{
  "num_hidden_layers": 11,
  "hidden_act": "swiglu",
  "rope_fraction": 1.0,
  "bias": "none",
  "lr_head": 0.00794,
  "schedule": "cos",
  "doc_mask": true,
  "train_tokens": 211000000
}
MLP neurons of a small language model. Each row is named by its layer, matrix (gate and up: input weights; down: output weights) and neuron, and shows model dimensions 80-175. Each number is 128 + 24 x the weight over its row's rms, rounded and kept within 0 to 255. A neuron's up and down rows have the sign that makes its largest values positive.
Before each neuron's rows, "fires on" lists the tokens most often at its 100 highest values on Wikipedia text that the model never trained on; "fires after" lists the tokens most often just before its 100 highest values on Wikipedia text that the model never trained on. A number after a token or word is its count.

fires on: "–" 56, "," 29, "aged" 5, "9" 5, "0" 4
fires after: "1" 19, "2" 15, "3" 13, "4" 10, "5" 10, "6" 9
L6.gate475 [131 111 178 146 149 160 119 136 152  97 122 165 128 137  99  66 141 144 104  79 166 141 147 182 109 108 111 173 117 131 158 178 131 104 139 140  98  99 120 102 114 201 133 150 104 138  84 156 135 126 142 132 170  97 139 140 179  89 140 126 113 141 146 135 141 130 109 105 120 128 160 147 106 156 135 112 127  90 129 157 126 138 145 103  96 116 133 122 133 113 173 141  95 134 118 107]
L6.up475 [ 92 111 144  84 113 133 143 132 148 154 105 116 154 132 129 114 121 131 133  95 156 143 169 144 173 112 185  98 111 123 124 168 153  52 125 132 137 138 130 142 140 142 101 134  72 127 128  93 170  90 137  95 149  83 108 150 144 115 159 145 161 116 120 156 176 147 143 112 153 145 137 151  96 121 131 133 173  81 142 132 124 125 120 119  98 130 147 154 105 138 139 109  98  71 127 146]
L6.down475 [111 122  84 127 106 141 116 141 149  96 161 126 164 129 190 129 108 134 127 154 138 107 162 175 119 121 132  57 118 110  73 180 138 131 125  99 114  95 145 137 119 129 156 120  95 132 137 104 163 117 171  79 121 117 133 138 115 105 149 112 110 116 162 115 109 119 149 103 132 119 122 143 139 142  87 128 141 108 123 132 167 154 119 144  86 144 164 103  95 138 100 128 120 135 141 104]

fires on: "2" 15, "9" 14, "0" 12, "1" 10, "8" 9, "3" 8
fires after: "." 44, "0" 8, "°" 7, "+" 5, ":" 5
L7.gate164 [151 103 127 137 120 153 133 132  81  85 149 155 113 115  81 107 126 120  88 140 144 101 127 112 164  98 107 151 157 113 139 105 135 125 128 144 108 102 171 131 126 160 136 116 173 104  90 167  89 127  96 119 125 142 174  87 166 121 176 114 120 126  98  96  90 150 108 134 140  73 130 119 115 137 123 133 118 139  90 140  70 107 149 108 113 146 148 116 131 139 113 124 126 169  77 135]
L7.up164 [161 155 134 152 125 122  74 143 104 107 132 118 102 112 114  79 163 129 148 128 139 132  96 118 170 102 108 129 128 161 118  99 119 131  86 183 124 106 149 148 124 159 136  82 155 103 122 124  93 130 108 129 121 109 136 107 149 116 173 118 151 132 109 121  94 129 133 149 156  98 139  92 138 117 101 160 101 173 106 149  90 138 143  92 137 124 143  93 157 114  74 109  75 156 110 124]
L7.down164 [118 127 147 100 152 116 140 103 130 128 129 125 121 123 127  98 151 127 144 160 144 144 108 180  85 143 141 138 123 142 157 138 114 189 108 148 125 159 132 108 145 142 122 115 137  92 139 144 117 103 143 148  95 180 154 194 115 131 106 123 162 137 139 156 136 168 122 134 150 121  90 154  94  98 128 107  91 115 113 107 162 138 171 136 152 110 131 118 140 118 111 126 105 110 116 104]

fires on: "0" 58, "3" 7, "5" 6, "w" 5, "s" 4, "d" 4
fires after: "," 35, ":" 23, "0" 16, " under" 7
L8.gate290 [132 144 143 141 108 146 159 142 162 128 155 109 107 119 122 110 171 144 146 118 129 129  97 120 156 147 116 138 107 157 159 107 156 130  93 137 196 158  95 137 137 115 110 145 166 209 129 147 140 101 131 118 145 108 119 136 123 115 134 123 128  84 148 105 121 160 105  87  71 122 109 103  96 135 155  89  88 150 120 117 129 123 121  98 131 106 121 166 185  77 122  94 112 117 121 140]
L8.up290 [130 139 147  51 100 106 136 109 157 128 157 148 125 143 121 118 195 124 146 127 180 141 153 145 126 134 140 156 130 116 142 126 109 137 105 123 115 165 158 109 105 144 108 126 170 141 103 121  71  87 121 178 110 142 120 117 136 127 142 132 101 116 106 147 149 106  95 137  79 105 121 123 152 108  97 107  79 145 123 127 117 123 138  98 106  89 158 119 137 142 128  73 107 170  92 139]
L8.down290 [139 124 139 131 157 107 158 153 138 123 122 124 121 128  75 108 165 120  89 135 169 122 149  80 133 148 107 152 102 104 203 130 111 167 129 119  99 124 108 107 121  98 130 144 138 168  99 138 134 145 177 147 128 153 176  85 175  81 105 120 127 113 129 125  98 149 146  93  87 122 127 165 148 137 174 117 127 133 124 182  87 135 141 137 138 120 173 126 165 116 167  98 130 100 113 150]

fires on: "," 44, " May" 12, " June" 6, " March" 6, " February" 6, " August" 5
fires after: "7" 13, "3" 13, "8" 11, "6" 11, "1" 9, "5" 9
L8.gate166 [130 153 132  96  97 159 151  94 114 163 102 129  89 121  80 144 168 121 124 127 133 173 109 116 112 186 146 140 163  75 163 166 111 125 130 139 152 154  97 101 148 159 143 155  93  96  65 110 124 146 103 108 156 129  88 117 128 149 153 155 139 131 105 146 121 116 137 111 144 151 158 151 101 126 107  99 150 108 123 103  86 107 172 160 156 129 151  84 131 128 182 151  90 118  78 133]
L8.up166 [139 124 132 160  96 147 156 101 156 122 138 117 175 102 127 129 132  91  89 128 154 149 166 126 161 176 158 159  89 114 132 166 127 114 103 145 132 174 101 150 123 141 114 130 106  90 142 121 122 135 151  69 138 161  93 155 135 110 187 153 138  95 120 186  94 100 141  83  76 124 171 132  94 140 101 132 152 104 161  88 119 145 107 173 168 134  97 111 101 125 164 138 115 131 104 156]
L8.down166 [114 160 105 129 132 168 170 118 158 141 149 109 142 153 134 140  97  90  98 125 106 125 167 166 147  98 116 115 100 125 113 132  76 131 126  87 129 147 119 125  94 127  88 146 119 153 166 142 113 123 161 156  75 140 132 136  82 144 148 126 137 100 142 159 112 105 129  91  76 116 144 151 104 178 123 135  90 139 156 114 146 139 137 125 150 115 111 176 138 124 113 105 137 118 150 138]

fires on: "4" 14, "6" 14, "0" 14, "3" 12, "1" 12, "9" 11
fires after: "," 52, "0" 11, "6" 9, "4" 7, "9" 7
L8.gate264 [138 113 117 121 128 112 139 116 121  92 150  84 117 101 102 105 180 130 107 134 126 126 136 121 119 106 105 156 148  81 150 148 152 158 120 149 124 139 111 136 130 104 121 100 155 161 102 176 141 136 111 143 129 116 130 133  66 139  88 108  91  65 127 106 116 154 129  69 112 145 117 145 132 143 178  99  70 111 130  91 105 160 133 100 118  82 165 164 128  84 110 116 140 129 108 111]
L8.up264 [117 115 128 137  77 135 146  90 137 164 110 108 116 112 109 191 146 115 109 135 130  99  86 138 149 131  89 150  92 136 107 111 119 154  84 113 106 145  86 123 130 117 123  90 144 103 119 161 128 114 126 100 144  92 151 131 162 114 137 139 204 111 123 153 111 110 140 129  89 130 127 114 123 120 126 118 105 178 118 132 110 142 141 134 138 175 111 135 158 112 135  97 153 120  96 118]
L8.down264 [147 114 113 130 138 133 103 113 144  98 105 163 171 135 100 126 176 115 101 124 136  98 106 102 136 115 134 176 136 140 125  92 133 150 124 162 122  76 108 134 155  70 107 142  95 129 100 127 129 130 127  82 125 137 115 112 124 123 109 135 140 108 119 120 124 125 150 129  98 121 130 161 150 114 152 140 146 121 191 162  78 130 181  96 108 102 145 150  94 153 108 114 127 148 133 101]

fires on: " " 100
fires after: "|" 99
L5.gate166 [105 132 139 116  98 128 113 119 111 136 117 180 131 111  90 116 118 103 102 138 131 156 119 142 132 153 129 132  88  58 133 111 115 139 145 124 152 106  89 139 124 199 164 133 130 113  75 161 124 151 106 132 154 159 131 100  78 136 154 129 139 161  98 135 123 123 148 125 169  97 115 125 103 126 119 128 127 124 116 113 107 100 167 105 104 163 125 125 123  91 127  98 161 127  95 142]
L5.up166 [116 156 125 146 118 123  97 124 109 129 106 119 146 118 108  86 132  97 158 144 120 183 107 127 117 142 113 126 107 101 125  87 142 144 183 135 151  81 123 159 146 168 159 137 114 101  96 140 152 120  79 190 166 129  98  88 119 131 149 116 132 129 129 146 135 129 116 153 176 124 127 139 105 134 142 154 112  79 122 120 107 155 143  67 128 145 100 132 108 124  96 118 140 105 121 104]
L5.down166 [148 101 139 123 112 120 132 130 145 134 172  84 109 107 163 140 147 127 166 163 158 101 117 142 146 114  95 134 120 144  82 130 113 151 143 120 133 155 111 117 114 130 148 165 115  77 131 109  85 118 102 102 111 119 151 148 124 127 121 118 136 107 154 137 162 134 152 131 131 179 133 160 134 129 123 140  72 139 110 117 141 150 136 124 184 128 148 107 130 129 118 108 119 100 126 136]

fires on: ")" 60, "." 30, "0" 5
fires after: "1" 14, "0" 13, "9" 8, "4" 8, "3" 7
L6.gate298 [108 131 128 182  93 151 118 133 142 109 110 156 161 142  97 145 144  81 140 136 150 150 121 130 141 143  95 195 123 105 150 147 131 143 162 118  91 118 122  83  94 120 161  92 148 157 104 162 136 108 122 112 158 110 112 115 117 126 187 105 137 140 168 140 102 135 138 122 122  83 133 147 109 100 144 112 162 120 119 136  99 136 135  96  87 157 147 104 149 164 147 117 140 111 136 138]
L6.up298 [157 135  89 174 106  92 111 135 145 138 102 136 163  97 125 160 166 110 178 167 142 153 108 116 135 151  96 160 138 144 141 105 113 189 151 162 165 123 145 149 100 137 131  75 132 154 143 163  89 123 113 149 120 148 112 121 123 141 151 109 109 125 110 171 127 105  87 159  80 103 135 148 113  99 137 139 104 150 127 127 144 126 156  83 114 127 141 103 121 102 113 104 157 109 140 115]
L6.down298 [145 136  88 124 133  92 102 111 103 161  77  97 149  90  98 122 126 123 141 142 115 116 164  86 100 150 101 111 144  99 135 147 139 146 119 109 129  91 120  89 148 172 131 109 111 128 106 145 138 148 138 117 111 108 154 125 149 148  94 103 109 148 107 149  92 115  71 131  95 154 111 107 145 130 139 164 137 124  97  99  92 135 179 133  79 129 125 115 167 125 104 140 152 103 166 134]

fires on: "0" 81, "3" 7
fires after: "0" 47, "2" 20, "1" 6, "," 5, " " 4, "3" 4
L8.gate107 [127 162 131 112 100 123 132 148 133 126 123 110 124 124 113 129 144 132 118  99 139 150 122 122  96 128 115 172 106  80 131 115 180 131 133 125 159 155  95 138 139 142 149 107 153 181 102 162 102  99 148 126  96 139 149 135 167  95 154 134 124 128 106 153  87 109 115  84  76 125  76 147 137 140 180 118 121  87 114 148 106 147 116  93 133 152 138 109 160 104 143 114 105 126 111 146]
L8.up107 [163 131 142 113 120  97  97 113 142 163 120  90 149 111 138 177 124 111  97 116  86 118 140 116 118  86 163 135  97 129 111 148 123 169 139  99 140 148 129 116  69 134 118 103 156 114 152 107  92  95 138 134 137 175 146 148 121 137 125 163 132 128 124 117  94 143 149 124 140 134 103 147 133 136 113 153 117 105 148 112 140 135 132 150 121 176 101 154 135  78 140  99 123 183 133 192]
L8.down107 [151 109  85  79 164 121 173 133 129 123 166 135 128 104 166  85 105 128 145 133 160  89 106 103 154 138 143 102  92 153 126 132 131 120 151 118  96  95 117  98 165 113 160 137 112  91 136 127 101 145 108 124 101 135 115 119 109 167 116 190 106 102 120 155 135 126 111 169 175 110 138 140 134 121 131 147 145 118 136  77 146 137 164 155  92  80 103 133 121 134 114 123 108 120 104 129]

fires on: "---|---|---|---|" 37, "|---|---|" 15, " p" 13, "|---|---|---|" 8, " Ph" 8, "|---|" 4
fires after: "\n" 27, " " 12, "|" 9, "|---|---|" 9, "|---|" 7
L5.gate308 [ 75 156  89 112  95 143 137 144  96 112  86 173 130 126 111 149 106 145 169 132 130 127  95 130 109 113 136 139 142 134 136 129 146 155 119  84 107 144 111 141 109 138 120 118 130 168 125 141 144 122 142 156 167 108 168 122 101  88 181 131  88 108 137 163 110 135 135 113 116 141 118  87 121 130 111  93 128 110  92 149 122 124 129  80 171 116 149 112  99 104 109 132 102 137 108  91]
L5.up308 [135 109 122 146 125 107 135 179 123 172 118 124 138 138 121 121  81 130 117 138 109 102 126 135 145  70 135 124  92 123 136 132 110 155 167 108 135 150 161 100 151 148 142 141 147 117 132 134 162 123 128  96 114 131 126 154 136 142 140 150 131 129 145 128 106 138 102 159 119 164 111 154 134 107 120 129 146 135 129  88 139 113 160 139 142 108 123 147 108  91 156 163 113 104 134 161]
L5.down308 [102 153 145 131 163 147 130 132 109  80 112 159 136 111 120 132 148 148 110 139 108 177 130 143 138 127 126 147 137 144 127 147 150 151 143  95 137 134 153 149 117 120 143 156 129 118 135 143 119 137 132 135 116 113 123 168 147 146 155 156 104  82 176 146  85 110 184 159 106 142 117 163 119  92 160 104 140  90 167 159 109 140 125  83 112 158 137 106 118 137 143 108 138 150 139 144]

fires on: "–" 38, " –" 23, "'" 20, ")" 6, "9" 4
fires after: "0" 13, "2" 12, "5" 11, "4" 10, "1" 10, "8" 10
L7.gate486 [129 102 111 169 154 156 129  90 126 101 135 127 103 126 113  96 128 137 120 100 154 124 131 149 126 147  92 144 146 130 145 154 143  96 105 129 121  89 163  73 123 184 142 119 116 155 125 141 162 180 118 107 183 108  93 126 105  74 167 141 106 151 145  96  80 111 150  75 116 114 167 137  78 108 114 108 152  92 133 160 116 141 149 128 114 106 138 123  72 142 169 164 107 169 123 113]
L7.up486 [119 102 160 102 139 118 122 161 156  97 109 122 105  82 151 143 136 129 127 137 100 145 112 144  93 129  87 175 107 138 128 103  98 131 124 135 153 145  67 134 148 118 101  85 146 149 149 175  80 117 131 126 105 124 112 161 102 109 127 110 165 144 125 135  98  94 121 124  99 139 122 119 115 143 108 127 154 142 155 111 160 136 120 155 113 158 110 122 141 129 187 127 145 117 123 185]
L7.down486 [107 130 123 128 152 100  95 113 148 164 119  91 151 107 104 104 126 152 148 146 127 123 108 111 103 122 125 123 119 157  98 175 113 116  90 137 146 144 111 140 137 142 166 123 118 122 102 117 162  81 116 138 118 140 169 116 147 126 145 123 146 150 120 132 109 128 144  77 103 102 125 138 101 156  93 146 183 122 119 115  72 121 124 131 110 137  92 135 121 122 130 146 111 117 127 114]

fires on: "0" 31, "1" 21, "2" 18, "9" 7, "7" 6, "." 5
fires after: "0" 44, "9" 21, "2" 14, "–" 8, "1" 4
L7.gate424 [102 127 130 161 112 209 109 103 122 119 161 144 107 118 108  89 104 166 130 135 151 152 123 156 152 114 162 142 161 114 126 171 144 136 148 131 125 107 160 138 110 113 156 158 167 109 113 143 102 145 109 115 181 107 147 130 119  79 146  91 105 135 148 156 186 120 133 131 177 121 119 102 131 125 137 108 138 114 134 158 104 127 149 103 103 147 148 148 135 143 164 155 109 140 160 116]
L7.up424 [123 138 128 150 158 144 115 116 159  94 169 109 146 102 128 100 155 162 151 113 158 116 116 141 132 153 158 162 116 175 113 158 123 131 128 119 117 153 156 111 137 103 171 107 178 137 122 137 138 125 104 106 147 131 133 118 150  73 109 125 100  90 132 131 173 100 125  93 128 112 146  65 128  92 113 133  96 133 119 118 112 131 102 111  81 117 174 136 109 139  76 137 148 107 121 130]
L7.down424 [135 196 162 131 128 148 114 103  78 136 107 149 127 130  84 120 130 172 154 115 153 140 120  99 109 112 141 140 123 160 159 139  97 134 146 132 145 110 137 113 101 122 134  79 132 147 116 142 122 135 145 107 113 126 111 168 171 131 101 133 113 115 109 143 120 162 102 113 136 105 108 139 173 139 153 135  79 156 113 132  86 155  65 103 151 129 156  90 115 126 135 135 141 122 136 156]

fires on: "===" 31, "==" 25, " that" 13, "," 5, " This" 5, " this" 4
fires after: "\n" 56, "." 5, " the" 4
L6.gate207 [114 136 146 152 128 122 128 125 132 154 121 140 142 133 127  82 109 132 117 138 116 182  89 157  90 100 130 152 119 111 134 134 164 118 126 153  91  97 104 106 156 149 129 120 135 158 119 141 113 152 133 153 134 101 162 128 139 100 128  90 174 130 169 151 134 141 104 111 109  64 115 155 112 141 121  89 110 126 121 157 137 124 144 145 123 113 140 125 148 132 152 114 105 137 101  88]
L6.up207 [155 114  87 126 155  98 168 130 172 145 114  96 166 125 128 158  91 116 149 110  87 142  95 149 159 104 165  84 135 151 137 138 129 164 128 151 103 109 119 185 129 175 150 133 113  97 140 160 167 151 117 146 146 120  99 115 113 144  94 122 158 148  93 140 184 105 162 154 152 125 104 125 137 119 101 102 141 136 121 130 137 148 108 162 120 109 127  98 127 121  96 102 115 112 161 130]
L6.down207 [140 131  95 106 124 116  71 124 108 171 165 117 102 147 169 143 128 140 122 157 130 104 136 126 141 132 112 109  96 109  78 149 150 135 124 114 171 153 153 132 152 107 128 162 134 114 125 103 113 156  93 143 157 159  88  99 134 175 115 128 141 142 122 108 119  87 163 135 144 135 101 115 143 114 139 155 105 144 137  63 131 142  95 101 130  93 146 153 120 152 151 168 133  82 132 102]

fires on: "==" 56, "===" 21, " " 20
fires after: "\n" 79, "==" 13, "|" 5
L5.gate84 [101 155 132 119 127 169 167 155 121 138 128 153 148 140 101  72 151 139 109 156 171 155 136 124  77 110 126 167 131 103 135 124 140 121 133 137  68 138 111 153 121 160 173 183 137 148  96 159 122 120 143 146 166 132 125 105 115 127 139 132 120 161 157 143 138 120 143 146 126 116 119 120 123 143 161  57 126 120 129 122 109 140 145 110 143 137 180 124 145  95 109 131 129 115 100  96]
L5.up84 [103 142 170 135 140 185 160 129 127 171 120 101 160 134 111 122  99 152 125 127 138 168 172 126 117 167 102 113 148 115 123 154 120 136 170 106 117  88 105 144 121 162 155 175 123  39 110 141 131 146 178 158 141 128 103 113 131 132 149 126 108 129 109 169 171  86 151 160 143 152 152 170 106 120  83 137 148 139 139 125 114 131 150  95  99 131 142 130 147 150 104 124 136 144 137  95]
L5.down84 [123 103 123 120 131 108 109 126 120 165 166 111 118 108 164 132 131 146 117 139  75 127 146 179 150 150 167 102 120 114  68 154 141 114 146  93 184 135 117 120 144 163 112 142 118 119 107 108 131 117 105 138 128 139 134  98  94 161 155 146 119 125 147 153 164 131 172 137 145 130 133 181  86 121 129 115 139 109 137 193  88  99 112 126 125 109 157 138 125 144 135 140 175  97 108  95]

fires on: "\n" 56, "|---|---|" 6
fires after: "\n" 78, "-" 4, " " 4, "|" 4
L8.gate442 [158 127  93 132 155 126 129 163 120 144 121 142 130 129  80 143 121  98 152 141 157 112 146  96 141 149  95 122 114 149 167 138 169 109 142 141 129 124  92 129 108 140 146 135 121 118  88 152 125 124  84 100 160 133 136 120 160 114 139 106 118 118 127 118  88 134  92 133 131 154 186 112 122 117 117 140  91 125 105 149 101 115 137  75 126 108 118 119  74 187 117 132 147 102 105  73]
L8.up442 [142 106  81  98 121 123 124 159 135 133 108 151  65 152 118 117  95 110 151 141  99 170 113 120  94 129 153 140 167  97 131 164 138 162 159 119 104 149 182 124 141 152 124 178 186 150 127 148 116 126 135 153 154 110 145 101 152 119 146 152  87 136 134 159 156 119  65 115 163 136 137 173 123 124 108 132 117 176 124 154 122 127 171 132 147  93 131  58 141 125 139 157 128 143 122 118]
L8.down442 [137 104 158  85 124 118 144 144 135  93 131 128 124 143 142 129 127 172 134 136 101 141 136 123 142 113 163 129 163 127 130 154 145 131 128 142 121 156 113 150  95 136 136 102 142  77 117 138 173 159 180 127 130  81 136 142 120 121  94 137 129 135 129 138  67 181 127 106 179 123  61 114 129 138 101 148 140 134 147 111 103 159 162 155 138 121 125 103 159 143 120 105 145 164 134 124]

fires on: "9" 23, "0" 17, "8" 12, "2" 10, "3" 10, "1" 6
fires after: "–" 49, "0" 9, "9" 8, "1" 8, " con" 6, "6" 5
L7.gate191 [ 96 137 125 124 127 158 135 116 115 132 131 104 101 127 101 131 129 113 109 135 125 145 109 166 109 135 126 176 130  98 133 126 116 127 118 114 114 140 165  75 122 118 147  99 142 139 111 107 113 135 115  66 180 108  74 138  78 112 107 125 117 125 174 158 129 129 117 109  99 140 100 114 125 120 134  77 126 105 141 188 118 135 140 135 128 151 116 116 139 135 194 109 110 124 120 168]
L7.up191 [121 120 112 169 103 170 104 113 123  70 151  98 139 131 137 132 124 121 121 173 123 166 106 104 140 130 143 109 144 160 122 167 116  89 107 136 113 131 148 163 117  98  97 120 129 139 150 111  85 143 114 132 151 138 132 162 124 117 177  83  91 123 166 145 148 132  87 140 109 124 108 127 114 101 130 109 110 110 160 123 135 128 135 155 143 177 124 140 162 123 164 135  79 121 136 156]
L7.down191 [130 148 103 188 130 148  89 110  82 113 176 127 138 137 101 136 135 171 131 132  91 136 111 107 156 120 135  76 104 119 145 128  83 163 133 129 174 128 167 149 129 141 128 117 139 123 116 151 136 134 101 141 158 130 133  65 107 112 133  89  94 141 115 148 133 136 131  99 148 105 130 150 141 145 154 128 107 127 132 133 112 128 111 110 165 117 123 115 157 142 137 211 142 106 138 120]

fires on: "0" 39, "---|---|---|---|" 32, "|---|---|" 15, "|---|---|---|" 8, "|---|" 6
fires after: "2" 39, "\n" 29, "|---|---|" 9, "|" 9, "|---|" 7, "|---|---|---|" 6
L6.gate421 [142 106 129  93 111 171 119 130 129  80 143 167  89 135 113 130 113 146 107 103 130 131 126 155 104 129 148 151  87  61 148 137 159 169 136 106 142 113 139 136 121 105  93 127 158 169  93 125 113 104 130 120 147 124 124 162 170  88 171 146 116 148 123 107 114 133 143 138 135 132 130  88 108 112 148  97 138 142 144 121 112 129 150 105 130 117 157 167 130  96 185 118 118  97 113  93]
L6.up421 [158 127 112 103 122 119 127 142 156  85  77 122 168 116  93 124 112 165 131 123 115 140 121 104 142 139 144 146  94 112 126 149 145 150 130 121 156 111 126 109 136 154 132 134 135 157  96 135 135 154 157  96 166 116 140 163 128 111 105 118 120 124 103 138  98 124 119 138 118 117 151  83 121 131  92 112  94 128 120  86  90 124 162 199 126  74 129 142  91  77 146 149 140 111 160 103]
L6.down421 [112 137  85 123 106 144 111 177 106 133 126 129 110 102 148  87 135 157 168 108  60 150 171 141 160 118 169 134 136 138 108 143 116 141 169  75 152 156 154 130  98 141 167 108  94 132 137 128 114 143 133 150 137 137 122 160 117 127 167 179 125 128 125 126 129 156 123  93 149 120  98 127 116 110 123 122 150  80 128 123 120 136 133 126 112 133 164 135 125  90 167 162  84 103 153 116]

fires on: "\n" 91, " ==" 7
fires after: "." 75, ".\"" 6, "\"." 5
L7.gate25 [ 90 128 166 120 103 131 149 108 155 116 152 126 113 169 122 156 124 125 119 121 124 123 137 156 100 153 124 130  95 144 137 154 134 100 117 107 117  99 122 151 174 129 123 162 161 125 102 145  74 143 120 111  67 175 132 149 101 131 133 112  80  88 136 134 100 131 153 139 156 117 151 157 108 152 164  83 106 130 129 132 131 114 155 162 137 122 148 160 165 116 170 117 185  89 102 133]
L7.up25 [153  98 122 115 141 109 142 125 144 145 157 131  76 135 125 175 132 139 156 153  99 116  88 123  74 101 160  91 127 165 128 148 128 157 152  98 135  96 133 119 145 123 148 129 170  93 120 150  87 168  79 122 108 161 127  90 137 139 153 160 123 133 141 135 153 110 148 170 197 143 167 111 152 137 114 104 110 149 149  88 120 106 122 131 133 105 138  85 173 158 145 137 118 134 166 143]
L7.down25 [157 107 115  76 171 157 166 166 175 141 165 141 111 121 144 159 111 115 128 120 129 138  67 128 127 146 131  90 120 165 109 168 147 143  99 110 108 141 102 119 151 137 173 112 131 109 104  99 139 152 141 113  91 124 141  80 150 121 105 147 142 141 132 144  81 117 156 152 108 159 161 130 146 167 107 149 126 153 181 105 123 140 137 174 139  91 116 114 146 120 128 136 141 129 145 143]

fires on: "\n" 92, " (" 5
fires after: "\n" 37, ")" 20, "." 9, ")." 7, "3" 6
L7.gate350 [102  84 116 140 152 114 113 113 128 126 114 112 136 147 119 121  98 131 143 112 133 104 123 123 102 175 144 113 132 126 136 188 152 137  90 106 114  92 124 126 109 131 161 145 170  90 101 126  94 121  70 107 115 157 141 130  82 139 139 129 106 141 143 151  77 123 105 133 172 124 145 151 141 125 163 104 115 121 119 112 104  99 184 128 134 131 165 155 114  99 138  98 168 121 117 102]
L7.up350 [105 100 145  97 138 124 167  81 141 133 148 151 147 165 126 120  72 123 129 108 149  96 121 118 116  87 146 111 134 136 119 183 144 152 149 104 140  91 112 115 146 171 140 157 116 113 106 114 150 129 173 122 106 164  96 107  80 172  76 168 132 140 137 151 133 117 121 156 187 114 130 153 140 167 147 127 100 116 132 125 104  85 131 145 147 107  88 128 155 125 167 102 108 120 167 132]
L7.down350 [138 128 115 101 152 163 159 121 176 134 119 124 120 102 128 128 101 109 149 119 143 129  64 136 131 111 145  82 139 137 112 129 123 118 150 136  84 126 119 101 127 155 175 137 112 148  89 121 129 134 150 144 116 149 110  85 106 146  82 151 125 131 134 114  98 128 150 155 125 143 153 134 152 132  86 157 108 112 158 112  92 129 126 131 116  88 101 110 113 107 147 101 132 116 115 157]

fires on: "3" 25, "0" 20, "4" 12, "8" 11, "9" 9, "1" 6
fires after: "0" 20, "2" 16, "8" 12, "7" 12, "1" 10, "9" 8
L7.gate431 [128 123 124 168 109 193 160 127 126 121 120 120 113 111  97 138 136 118  95 162 119 119  94 123 168 101 136 160 133  72 120 122 114 122 127 138 127 110 168 149 102 126 127 116 149 144 105 169 112 133 105 107 130 149 111 145 109 104 162  74 106 137 160 111 131 122 134 144 140 113 123 168 100 110 104  86 121 121 141 129  88 114 149 140 106 134 180 129 178 115 155 118 111 135 120 147]
L7.up431 [146 130 132 166 109 141 125 142 153 119 170  91 119 120 114 130 106 125  88 135 124  55 146  85 172 138 122 143 117 162 124 140 129 115  85 106 126 175 139 132 106  90 122  81 141 132 128 152 139 161 119  81 108 139 140 148 148 110 145 123 126 120 150  91 131 122 169  93 115 107 134 150 126 130 108 107 125 142 128 130 117 148 118 188 132 146 117 135 155 136 130 104 152 130 125 157]
L7.down431 [117 140 141 160 126  83 115  66 131 153 144 161 125 152 152 103 123 138 135 134 130 139  88 139  82 118 109 111 135 136 108 159  66 129 115  93 150 123 152 113 124 120  83 133 100 112 145 143 138 125 152 172 101 107 123 125 117 158 119 139 131 101 163 118 122 147 138 129 155 117 176  92 101 127 134 129  81 150 135 111 138 161 102  76 201 128 150 113 134 136 110 133  99 106 144 143]

fires on: "\n" 96
fires after: "." 75, "\n" 18
L6.gate32 [158 140 134 121 148 160 135 138  83  99 185 138 108 139  74 177 142 103 109 104 138 151 131 131 156 136 124 119 123 157 138 164 158  99 138 108 126 147 124 128 144 180 118 160 149 104  47 163 118 128 125 155 130 178 116  77 149 114 167 122 104 157 149 119 135 142  98 144 170 114 152 133 122 152 140 108 105 137 127 144  78  84 140  94 113 123 126 143 159 120 123 113 152 135 119 125]
L6.up32 [152  99 126 117 147 137 152 113 100  94 182 128 111 105 118 198 118 127 122 129  99 161  93  99 142 157 159 113 146 147 141 131 139  94 129 146 158 109 137 152  88 150  89 114 156  95 120 123 102 144 132 140 155 131 105 113 143 126 166 111  93 137 150 149 132 142 117 150 134 158 168 122 135 139 106 126 110 121 134 133 107  69 129 121 121 132  91 101 135 121 138 113 171 160 126 170]
L6.down32 [130 126 127 117 138 115 148 162 133 135 130 118 146 140 217 140 106 160 125 143  94 117 115 104 145 151 125 109 161 136  31 154 148  87 112 124 160 136 145 150 132 116 122 114 127 110  74 100 142 135 121 106 113 122 101  97 148 125 135 142 121 131 123 147 116 164 140 138 146 135 128 162 168 153  96 114 138 143 186 120 102 136 134 143 135  98 109 106  94 118 128 126 142 126 132 145]

fires on: " |" 56, "0" 6, "1" 6, "2" 5, "7" 5
fires after: "6" 15, "4" 15, "2" 13, "7" 12, "8" 11, "1" 10
L8.gate362 [119 128  96 138 125 130 136 114 136 122 128 112 109 129 101 155 128  96 105  59 125  94  93 143 126 160 118 186 106 147 147 118 130 153  91 166 140 124 106 147 108 111 159 130 145 138  90 149 115 132 140 109 153 144 153 139 140 118 153  99  92 131 133  93 100 145 105  73 124 111  92 137 139  96 111 163 130 105  89 149 120 128 116 116 150 124 113 130 103 114 101 162  88 111 104 130]
L8.up362 [ 91 147 157 120 111 151 129  85 153 118 114 116 137  91 128 135  78  94  90 119 121 139 148 146 173 150 140 117 113 147 122 164 106 119 133 125 139 109 113 139 125 130 130  91 129 114 131  97  98 129 115 117 142 173 127 116 120 197 156 145  83  98 134 157 106 119 116 100 136 132 118 118 133 134  79 129 150 118 119 132 146 123  98 146 109 144 125 152 119  82 123 167 120 125  95 144]
L8.down362 [ 87 140 140 126 142 129 158 121 148  89 112 110 117 116 176 144 108 119 148 130 118 124 125 168  86 120 149 107  95 128  82 150 124 131 113 175 104 111 125  91 150 122 132 129 125 139 179 118 158 168  87 135 123 141 109 145 106 147 130 146 101 161 159  96 171  79 152 160 183 130 106 153 120 147 116 134 122 106 145 113 193 121 129 161 106 110  77 179 121 164 145 131 139 151 142 144]